Weights of a small GPT-style language model, trained from scratch on English Wikipedia: 15.5M parameters, RMSNorm before each block.
MLP neurons of a small language model. Each row is named by its layer, matrix (down: output weights) and neuron, and shows model dimensions 208-303. Each number is 500 + 40 x the weight over its row's rms, rounded and kept within 0 to 999. Numbers have three digits each. A neuron's up and down rows have the sign that makes its largest values positive.
A block is one neuron, or neurons of one layer that tend to fire together. After each block is what it responds to, as a language model described it from the Wikipedia text at the highest values.

L6.down69:486475469499509505491490367534473501443571582463478457520443479511508484548493440447519479457522518587458457461493528473526556503505427531556472578516517484547579417539464491441526515494475492578484539489458466534534487529575427436446537491482489535502526525572499500520494488475473502532
L6.down107:510516487499505507448475490546521494520496458470501503531515493478520417519539517476555574536513536409497478482468475511454474490515584533434426503581499475520456485510488513487472493517515436514397498502479512493448427580573528497555500467507487514533448441489500513489551479484601539573
L6.down114:479493474446445453527495439545507541512511534504496509557505528497442531513579474425509476547524475503470543524470484464597520484444485523513547450599467469550538471435487525409525420466489525508505476480486487430490524453463513562492416532521526543524471499534566531429563547489606502433
L6.down227:560487510443467470507494351553503548505533480421505460620458487496430488494525560494496531504490530513437516497485490576504547421457543483501445532449483510461474494481421506500529508491446459471499530519499488518533447510549513529505522532474430420495437508468461530542628522561526520523
L6.down264:438470455482517464521424411582544560476477525599529481525495479531529487526562466493496525524513519479468492441510521526535514478474480454496459525550521476511472485530470495471499490483586520516519479558512495521498490513588497519503523531595464457542392480496496589446531471480580539541
L6.down385:489479470436466426473456326556526539530532427484474497490495502489530537485498453566466519515484458502459489486525410564490553459479568595461475482554527447577536480602435520492491476464468499516417457494493474517471476460610486477523452477467444470492407494441494529463496447501532596525
L6.down523:434473504520509577463502397445530479473570581532470613510450478590517517512478502514440494551478487549542539513584509500520483451504466511528548534500488553531485460497464498466504452445523521452504495505528448505421483563536505451498447528449520505520424475520498449473626503505441555518
L6.down538:440548517517459532492498363553497477449492581603463493464555429508501466515545481490478504421495542532495496479449487488466498493464549538531499532517540485527524499502473508488509462488457554523498407502519493537493511521487545494448510528502461562520320451512509508501522482463485494492
The first word after a paragraph break, opening quote or table cell, mostly the article A/a, also I, =, 1 (e.g. "A school opened", "a distinguished failure").

L7.down357:543503470578543522482528264502471543437529457500552469449540472476500514480497468498435515473575527489461547553496523558532453464481506447533499546522490486517488514531502458552445525505515499489516462494473491502410500565510439537466405484510487513559377488539536458565556460466504500519
The article after "is/was" in Wikipedia lead definitions, such as the "a" in "X is a moth", plus the first "=" of section headings after a blank line.

L7.down40:427558511470558472451553405477401532546468545547504542526518485522484516476525476503484531580507504448554527481471461544569502539528508551481541533495508536527448558492525523499450457493547396499518464510471465553462491526524493583486508506512484451525465463532502510464546422560471508465
Subject pronouns just inside quoted speech (I love, he loves, one of), and word pieces that end a split word (Wh-y, thirt-y, not-hing, full-time).

L3.down87:506516470495495571478524556557516404525525482434572489507538500459469506481469457435444552539498514473464433527594499493530467498485651461488545487479484543496523547478502525508526434496441472485536506483519480520526522543502423477474512520360549573486558534543560486545489507531551449504
L3.down113:548475463514534517550488221441435497490466486477515551483516477613440542490523541491498504514489471460540516514526540471514488508518500483527483529431568480467482492480430485501494528530529564535561470462549507468523510499543564531490518467565433469482465492560464468541463505466438441532
L3.down360:481516509500529514474407377501481513529471529502549482526542470509508587451539476542528483483494462444486540481514474460441574508524523563555482488496533538492514523492531518478523487504492523472447515480505404511568432557520553489412510559463491502505375449491476486469496565415619557549
L3.down392:531576470441490513477478496455520491488529499448545504504519459554531532470480486499461450526518486479485484481469558572486545512490466458511474482552577519478481525439438443520458496464495559561500529455535480534424542546504556465480485462530551411523523476489451572473415521535474491455
L3.down407:458484544475539534459421413502495450513542496521560444584498508515497520532474487456516547526482506487511587533475554490510520534487532550540512459489451478561492512480489494506482510504415480543483477510461535480487595509562473548417582541520487530520519513490453507454483477400510567556
L3.down464:504472470440467489445469473570443556485522534484563469519455473479478519469497516528576453501449511521488485538512588555510534514524531468505538485497491482490437541521488447508498604480484521487502488484457491463485435521553559554520530471487551511499517522507484493505389557511533513479
L3.down522:577533540506464451520428616462510497489514526566473502534448514540506515510601519537563502462568453485487513495505525520510491564492437500407497528512530529433435550471466522482478449532540515501456500473506406491540568471517516497489477516544516471489488504519524596448452576534581508539
L3.down589:466511512434458458375482432456450546525467457557497513488498566505530546533453524507518555540519498503514555508443516583530481473563502412486438513502508462535487470476485517497459442502469483482486572473520561489511517419445604523437467519495434490562532487452416463452480495511484497532
Two groups: the word piece "no" or "No", standalone or as a word start (no power, nomadic, nobleman), and time words after, before, until, aged.

L3.down50:500533484491486508472535168496454525530459488505430520540416484527491542517499492500519417522537533489502525518483530512445484410566490544503622459487492492553511501468550474559531548494487508562542532473446490495546505525554528522539495486527522500530594487581485514435541561544524438487
L3.down319:505568487467501450487520297520488490522502573502514502525473532500463497472524488564502468487477510413502527493505475456483475470524488552496496512476473556492526484498443462521482421466498505532492578499531534478475546512562412533495508466552437510538587532455431475490539620486512529534
L3.down333:528477486472441531456528322476496490557516490500515530481569487512564498421519470449510451475543475486503483529531504529448459560487446477504519505530542505428459535406456473509512481560467466503489490467508499440464515455445531443505468480505532520496510521410499508546477515463454463612
L3.down352:516480464501565525478566371512501478443406484509508391461474563556470464446471490490446466444456456420461504502534502475484505558465482515449521475483587513586523544514493488511552461528469508489514536473541425499396554508485460408512493516458488487462495478505472451509465475508493464486
L3.down453:460448475467532497517454328475429500517537508472470504493528494555529448581489515519451470478457488477443451516534508575537517447485460498466590506527491529557515504541540499478465557619500456512497496522551499576450529485516456571449501481425492511433545543474487471505535486499508470454
L3.down492:595509481441532496475527531541456490541483547518616517544470512500499440545464468542427577531494516507521448473473480549496493545523436438546528478567445485447492551545477482480525495532528503502495538539520576483482487512475509431456467527474469506424434539511451492489439483522518519524
L3.down551:486489474527428503479575324498485522491554517498493565466465503506464485553482518460475476540514522457552545511502489463489388526454470522471550538524482527471382495460510489433514502470549526479495526445469456484501500517525483580507508477499458450520483499511445506508530585506530522528
L3.down617:489470481472514532505483238523489514487454539527505563427531518471561483543504419544452536429565514507502534510486482521460504405518541497455487467492474518530516502526425485493421482489503454532576459528544539526488479499521464507528503511455457466472511436455518431556547533465469576498
The word-internal piece ift, as in fifteen, Fifth, Clifton, lifts, drifts; more weakly, place-name parts like York, Angeles, -burg.

L6.down188:515538476491499592526527334511507522505529548450484499453501535484512537488434517508511501461512467516459473496505539536470507501517482481548552482482557506513471477513492433531540501526500468453553501476498391495492582528592450508478561485458462544550360472575454460490485525506426480567
L6.down203:535424528556545443475496339542481508461423450582539512476568436506539475458568448612584521502441578398498492432484503518515459525471504485555492509496537492497503521513555583525476514533559531455492399500597518583520489582510458567517534470546446453538453488531542526530528487534531518558
L6.down210:480577498523546480480493495474454532481565519459507524471512529520522549565507508556448469509533509419506479473529504504430534523571517513498519522568450529472452567498538473605547533488511597572552570500502543541480506409500514503583447513562526501510508443568448509547487499505483428514
L6.down248:550527498482462535521530456498492443526466484530508581519498471521505471492535489499557579433578505435488424478552459587374520498492530544462481487476431526573520517520517513500521505489558538506558531509500476607438461468486499509575456436515481571536524448544458477477417464478486495461
L6.down382:503497498519500453481488352504490513503532516468435522460501537448469473503497482551530549455488456533467541572465576480435497483509484442495595523544569481466473473519520551576455517525482468497576441437537447522491534535502488492607564533526451462531523604522518520518496484531565530478
L6.down478:466475540483532487516528384529526563453554461541550541454549462461525490490454547468560507504492479526503546528491589527523478460468487518559582484413491462493492522540475542535455493509544534456548455442505487492540560503493497532496560518504523497546456438571467497534550488447562464559
L6.down564:540522480432528504479571215492574455444498482513485488461429505513528564439504544536449555505495550532478563493454551473472505544520461505512478495491527514476479481470494534525510500497446478483493553488505504520428514457606492577528521455501494503546355438503488491576534473507464471555
L6.down570:470447508552538558454435418477526456524490490527535538480424493589512516521529512511464513521503473518478494581480538473491477543552492548481519474446552458506478557533558466476553434510480478444470464542482547532518544538544493501536502599502522508461395538530446526461500511512506543510
Third-person subject pronouns (he, she, it) starting a new sentence or clause about the article's subject, e.g., "She was", "it is".

L3.down3:457492497501460536551443183533503518478439491544481537478545465465470597528465486543470462486493491513489518472423518516536511529497502537533544482501524504550505474524464503487440520485474509498481479505508484486451544554625500489529483498531506529518419495548465507504506517427493504510
L3.down41:507516552457461584513448370510488562514512452468468521472495507498543491443523488539529516507500488582584480460478534447499470539441539462564580523535437481499515523517470530492554540568577515606447484545501447433613503501586511504581421506532489552529472412470439527497552478454479474493
L3.down130:526519482496459490527527234505481490454493530595534481454434526485596511398515466525514566470510534503501500514473545540496503549530480584467510530502475527480441506495518560518456482469559461404529507532529538481525525518534521535520471488488562479526525483492506432520490514452588474524
L3.down347:442463481562409483538478263565463456506484491529547512450461529490477528490542511488527461482400438492470513510466451505464468512568515487533534516471490516521488554581507523468507459454522532432504516513475567467440488465607510458503478463492461464518460440521498534496629475474528406492
L3.down528:453451515488498441540527312477503514489471473452470501479564474487501462517564512503459517467493493478516488537542505555516559575520457488502534473495501474539488532524463561495443589517443545511620546500602434527539451509543539489516439496576526426499511470537438481446420498436584475505
L3.down577:497453555521473513509486504466583461506477470544454459492533516500465499561495536532523508551457489495547508494463575458483512525466560424489495528485469517462515488467549495531428484549479577482477517544414486464598479385577457510547471470524484475471495515548551573563500468562526468494
L3.down591:443563562456531546473489468500539539542552527522431563537582491460570540456547459492524463481526528430565454479482507412499552505474478478492531510497528457551472489540453472482432468562542545507483521567535483502515538478558490512504406532546518483487464491480487493569476440469529476477
L3.down616:539499445498487506480495391602516499479550559559457464472497478511556500541422456533408484563514509481478470546494493542543535502451486493500508502501510507462498471512506441476432462454490487458458441471578540472467471485564547483563509562529479510553516526513480454499509489506489487507
Quantity words opening a noun phrase, mostly some, plus one, other, many, few and numbers, e.g. in some cases, one of the largest.

L6.down41:518496510494476487488526590454502573416523525512475536518495548500505511472524554528464490494523435452466462433430558474485475503578484515491520481510544472491523469460534494565445504542524517551520486461580531572529420528481461523542496539506539503517570595480411525589479456442438470458
L6.down158:495507516466469516482548470546526467429460471490474518456462488482506505441493493508558496568468575529492455479497512472495594526469455464432488523540462551502543474427567479548500462500438510546405491555509489526571487524451504499479455486521484495490511457506526512453476436467544557480
L6.down234:520525512506532489522552336487499540491459499520513478518514491490520473449566493501496438489488516491480495545492541491461545508536463484415566529449494505558520451520529505423524394491526474519438402523494523554451446468519478472508475437458511446434456487464509505491516542539495588425
L6.down358:499545519486551539461443454452502488480513505436498398513544579494519471454464512495550469433460470473555484476480497544494565503503474532547495504526553547458512451486444513539448413484496447579459515511555588535495467460474504503471576503491520493524548496533495519436468554502520487578
L6.down372:480523488488513402501447392465441467538509507515414587540547476532449442449552548443515499481517530469486467543524531507487454520534536499525500500497541471440517490515517377492545475535534479496529560510527536482509468478459497464514454487537464452462591554509518582477431439485522567538
L6.down529:492536530520504410565472437502556542423500483527447580588497547501535510401470575526536541540585515479534484479532531428488463479513495510494474510520494518472487528541530519537492505510574483548459510522484454428456490492533539586546438532537511493512453475528487536472566553507527526512
L6.down555:565524518470462484484571453546466472527444461515482457485510514487426534516514428515548475512494523487505473434475519529427519532509526522505511526488507515515532504562452552484487533548536493524521474423490501452514532484581563551430523430492484471536469458477505531486472510511509655427
L6.down599:463567485478502449503518341491485507519525537503404492489606482484449512529491490549484547447475458515534454455550535557488535495560506514499466501502553451480477599512523494439490497543502475588409544482465499403501555488474540478491473537563482477505593516493489532545567498505476479522
The preposition at before places or times (at the town hall, at Pearl Harbor), plus word-initial At-/at- pieces like Atyrau, Atkinson, atropine.

L3.down60:434502515536474552535592465527535567512533499496543475481523477521534496482500476518579422573564478468488503570487505460442513469515495519489582494503542450518472450501507495497542464541545524499492449490541472477504517477451532476490426490538499433518469498454481504507478482522414465506
L3.down194:552496528532469479494509421503436523528557491467481516535526491499452440512542581526494486437451461493502480532510433476511473490505498472546525519512468519497468503520518516518484476570562553549488530476555513485474505507520518518546530558572474483498414481622412517519494433485471522520
L3.down242:500506510452457488502455221572493551485541502443474467506514537578506531505520498545521441513549549509479519461466525550552477539480498495472478515573529489569463459489474491507497450534504484497413538489476438511480477508686523536531481501541536538532445487546483552460569529485506538475
L3.down323:520523460472489481523469287602476511489478490465465500521477514543472506536513471560520496567520536516473487471511512559476472508470502520491449526599548474565461512516480513469505455504517490503393429513451478480478485500698496499504508464505444561512366483471462548464582492458537552506
L3.down327:491517514450537486511433271582466512471460507453516549533507507558423510492502521553546509537487497502472494428523502544465539541464477543510442513568493517559484522543459495467475497500480463535393408482474485544448472526651486457457458508514478548517387505454448541503593518456541529498
L3.down403:532541474430476473518532617589559543481498435459473563511519495484459525478423485462506464518497488516489496432595439564426509505573519459457532518432535486527520472439449529534503506555488494517498511499512463569476512507501462466452463471479499555454488495520507483540441505459507514520
L3.down503:584507473499473504519549451501466514523543483493436537514506484511486472531486481547553466507557517413529479519545498436452458576500525452464496488557399427533482503423485532516530485490472484469529431508548480475465454499527542476486455471477488472469578540592461511488499472532515493579
L3.down612:456578507475526523478478405510547523532450451468520496575530562593489510503502502485511496554508491550480536454470445452469536465483470437529545409444459499515458458462464508492510496522462455557500551514503519511483527461515562565456518465489528499519462496580483592484521505548479482539
Fires on the articles a/an, on opening parentheses, and most strongly on word-start fragments like se- (se|izure, se|gregation, se|ldom), te-, do-.

L7.down571:567478562473511563482499310512580439534530548539450489521505495524571480514526525466517493512509489502433485475499417445577454513446498486506544530514487517526535514510513510482457485480437486465500499466429501548407428484513502523511464477510546532487532506408466469381508522510503505510
Word-internal stem pieces right after a prefix such as rec-, pre-, inter- or ind-, as in rec-ept-or, pre-ex-ist-ing, rec-over-y; also " Member" in "Member of Parliament".

L6.down130:420522555522542417526544520471517478507493424555524498548540563531471495528511532467520466495490446423574443561541541477531536496506513501532494489566556520482464569540485511518537481503535470545529489473505456506502438555531444528497523517510515483512477466536554527414501560547595589485
L6.down134:530488526495500491468498569446502476428530545500465526543487472474524520537441501514546443455522445504465579588529546494572499539477538479442499509521469573492588525470493515576512516488451503465465515440489442490450537534442523446532438515501556496413562493539438443487523449458514568460
L6.down157:547512539545501545524474486552467423469556535537458444465427442496487502565494548512490529474442482460518561507463530474548505410440478533513535492498605470503513561498511513494517518543527547522538473504595498553519513511577439416515505527543504529496474524485490519530470471477566547488
L6.down289:461504510501531490506532355487494501451481432435564527533537529497482519569524500529541550482510534454496538501451485523436560477481486539460547481571502476441482481479518466479489470538503501437518515482459434517543539463494582507560495460418483473485393463465479553460479502502592511556
L6.down338:412469437424518471520492467501529410467381452565498488524500526470460420484526426485470537467469476474457512481507416482465555586525487423564542481506502538538525580478572470547556449490553547548448464488537471492523439575522461526485549492474509494479495544481511536458524463484518501484
L6.down371:464482493517493477462483471441502536535583521419511464460482535482452577529467535474586496462530482533567533466444556500509539455552570590505520520532411531552438433485475547471395537466499478550531513442502496529480536556530524577551487506543509509420431509477465519513471465509580503530
L6.down460:436505541504549445469490409499569524435502465548481464542539524523560515504502502489517467517513430441529516526526491489488589556523566493570546491551487478476481503467525492513508473516578538520539523569575467468516518559557442516539551566545456461519396524516449523399478503476544540524
L6.down634:539406465470475590498528341521574496468489468511486506400445510565517530494429556427554494467469550515450516519503493473501448551524533527481487460404450506495543461519488515473496492555582524520525467484552494537489574444593485524484512566510478474524394442507510554452446449462549503487
Words that open a time expression in narrative or biographical text: conjunctions like after, while, until, when, since, and month names or the comma after a day number.

L7.down142:536478461510536502514468409503547453437503470590497535393464487472570501499453572453494472487481510509431505467514456500538592480474527520481559477523474513512490491465426513466404454403486417551535532503507505456472475601523505544466502493452492534468402481450514473565497503522477474517
Quantity words or numbers opening a noun phrase, often sentence-initially (All, Many, Five, several, some, 2,400), plus final pieces of plural nouns.

L7.down104:464510468476529505407481223425498533487411452463434545505441526509475507529553530557500554511482507457519512515497516539519568551480576570437559495584548460519523515519430566534467489468500538492497534496524509490451520511592508562523447491494566481528475427500534436451524495535498540565
Blank-line breaks after a sentence-final period, heading, or short description line in Wikipedia articles, plus opening quotes starting song-list lines.

L6.down10:516536495477490460578547388474572563520485541468492510495484490550470579505571499433511584477537495531523501500484467460486526462561539488506540463526472459525544474475542513538509517559517494442486431526526536474515518510579459462505494536464431484588334562462468565495502485463561554508
L6.down37:496489523509491541509511351508536531549549517591504466502490429485488534472543492488473631460452503522459496543508540508470505491505527454534533502485479505479517523536525474454484484515448497562558521542553512535565531606562458474522488545535505551552384560504502399474518504423565501467
L6.down126:538530479569440526512539497456504448472483509478533594473530507460515462572526468595501467483481487539459526516514459471506507513488550458455521509490469519536485476515508419482431494463470433625434482488514517519525481493481487619509450564519497527442463508552587462504454482519521574409
L6.down149:515496511460444411465445278485501546434522455540496514482408506551502484585495475536421460519539460501529571459582496483507473497471545555431580549496569482491481514512400482479464583516496551401478453482532505534494459542550533548520497508510557538582472497486530511492555474532470486525
L6.down261:529511470548431508535522501485487530499521473485466540486474452497468484506425487487474482560561500445531541531551484484532475518539543472556510455552546500562478472489446467515565465498496488532455402515458421499510506578464447502520491522472552520515387506511519506426519496545490520550
L6.down303:502498469462514475483543411471506488522557548537513523444514490506523533488502466585458482453552544517582496475485460551561454528538466498465476482467492517546526471595535437488468470497480406494518426540539503538449533525535514514433502533533555560530490604481495492421491458544545567524
L6.down373:462518508517489472532495225467482493450507577593441520479513464518527528490546509490451443549520527540487508517432537541447430495513501490524525521442512486471600475439524522504521523497495502527490503485510523492524469509596465470515485527493491528576276506484480453535543515494542495483
L6.down578:494532492438518530522477137493496520501532503492502512451425524517493533558558434495457485468499488489488568551486525503554463506486499488475467474501500522487468448529424529489438488501499496483536451481453508478486482506532563497485457486469532454521487447510510466511567475499497483508
The first = of a wiki section heading after a blank line, as in ==History==, plus sentence-opening The, It, This after a paragraph or full stop.

L7.down539:520537516530473565513510478560472501460510440519520395482515456498473514482487511485566518535488551438485489506503570502445494515546523537519483535411469509441474575529429532538533474564506546478480487501431516498515470428495447470481529513554543506571532549478464559468545531493415500461
Fragments inside a word still being built, chiefly the hyphen after prefixes like re- (re-election, re-signed), plus pieces like Sha-do-ws, cr-yp-to, and table-separator dashes.

L3.down79:518534477503565482545490500441533493503479540492525498485546529465472493521436511525499489491530503492501500478497482407539438489563515543482441461472501535530517505544514454473503503541484518520541528534498511532553564561517451503478544503513502476487347428446530498515457452517407497517
L3.down156:460489484485485511445532402512447458464485541497503487534432523532465504478473454510537503517534522463542518492402467520514487439560497542488538491455566507527429488507484516551517469506556399455561522499481406527507520476515484536527530516489485474501513462511544600423532463497517475538
L3.down160:461427478520531525538487453474535488515516479549509511486542434527428510459481498576476465536519547538576473468503529497504408501520521548560547535561546497473505447493537492484530519430479488467514486474502436495521479453641536563465489524498525464517395498432535521485510482457489481578
L3.down233:450551518527476477497543675537445514418578450523508510477473541495538493470495425517415485567431475507560462514468498534553484529510453508475528474509516462501511505566552497451575499543485523483540548463495463433500459502460507513525437468501509495462469460563486511443388472496427506454
L3.down248:516512410495509605514519465535475525474499507491519532527491551418495420493431494548493523466491506512486536524609484490457507461432529478533487500520464501566524492443531525509516446463525510465524451514492468506533492545442546497436544500474501489565498510451517501508527458402501511556
L3.down379:540482488545481439455512251506534485481470445524474482461488549545536492516557479483491442445498552448487445479521492469545489465462488533453511457487505524497445507459474561460476494592480492516477533498515543472530543464509524540493525445484498519536553448546461538431428493551442485547
L3.down449:471507503496506468525533447510544512509538435569537486463444477562552511483434485473480503468540572461552536533499539581473562551474456482484564512567508451439486507499430503463566467486520527440438501466483460555497477467561544497615511492470457493550468440551525550512498536535486532568
L3.down539:452569443452497467508552465549473533441505527506488549478536520548530458528554495471432596534494507455439503498510516514477470519451474497488493473490466532412453528574521519430515500421487489463623529494471395513574526476510553505519464503472492479530396444529480477532533468522469511498
Mainly he/she/He/She as sentence-initial subjects in biographies, and the word-initial He piece of words like Heptathlon, Hezbollah, Heists.

L3.down309:514481473536465444519511439579570430509470539555458468422525526574505484442392529532449433446521514552538497527551456550541475503489540535495414529502502537506497544453439539463507467536539471499459474530494423543486496507474501513490534486540504556486533503457468508511482504485504450545
L3.down358:511511479489455442553536516506518521489495472519460504587491545565468500518476488426522429465525447557439510462486477552513473511516411536489426421480470501478471505481529482586522495474517521465451552466495487616490420487441458419563474535483552507470519543494532525573463465496485452541
L3.down438:527462584504509517499497625495499476525522399513473518574548444549501464500532527456436476531480446508522510500430506527554516505522544471429481500477487504529536533450433526577504556497549519466491539501451371477527521538504481499438520539517531474486494497510454507493518500548531507552
L3.down442:585575508516474545473505790457548514506468473556487501517509499564547529456476490466458474487497479499519520554455470482519465498518416514525478497502501451428491492488519527535501605537541527457531507486540491525470493450397506496492554510563551505461598531487436547516477476508485456524
L3.down445:475449516529480562558472496509477552505540434418454451472471500446565482581473483517474385458555451512512470459511457549498397457506533470511550531505486463562434507490457505482495419485513520489557515474457552497566518457449527482462573530409519499493557490440505462526602511509457504493
L3.down537:486567555486484479506518511521479605460480479498478503531507501508525516566444464477502436495519603482430583495531524535544470529546514496504501534532491436534520452535437481431523567475499488413486442507462468517504537513468552519474508490555524438484487532495495584528462506478592485527
L3.down543:479503511497522468587480551500510569507547461522445513499535460512573496524457530548493458512477536506462562470479495504517487499503530487496528555564484523484526522484424518484495599381538584501510437546476555470524518539508493542515516535520474463522469485461461501552525481478523510571
L3.down574:471453577460518581585527450519514494490520485529470478526509499513525467525507477446500460441531528476492525382499427567478485496536486514480529455465497507504437445501473462538465542494546537492505496446479574510491523438455477481599481516429596487479549509507469526458524500502465497460
Auxiliary verbs do, did and would, often before "not" ("did not see"), plus "do" split from words (domain, dots, dove) and mid-name pieces like ho, ski.

L7.down228:475547472514517553558497448391529572562434519454439531406483432554542544516528530517493479432477489479513437471499503529517503498523574530506490544525545536528500490493522462502550513508491497536522486502549465495453520500431555560461464546464551419542483502523544463503445535470532588541
Words that open a following clause, mostly that after reporting verbs (announced that, told WKYC that), plus said, as, when, which, even though.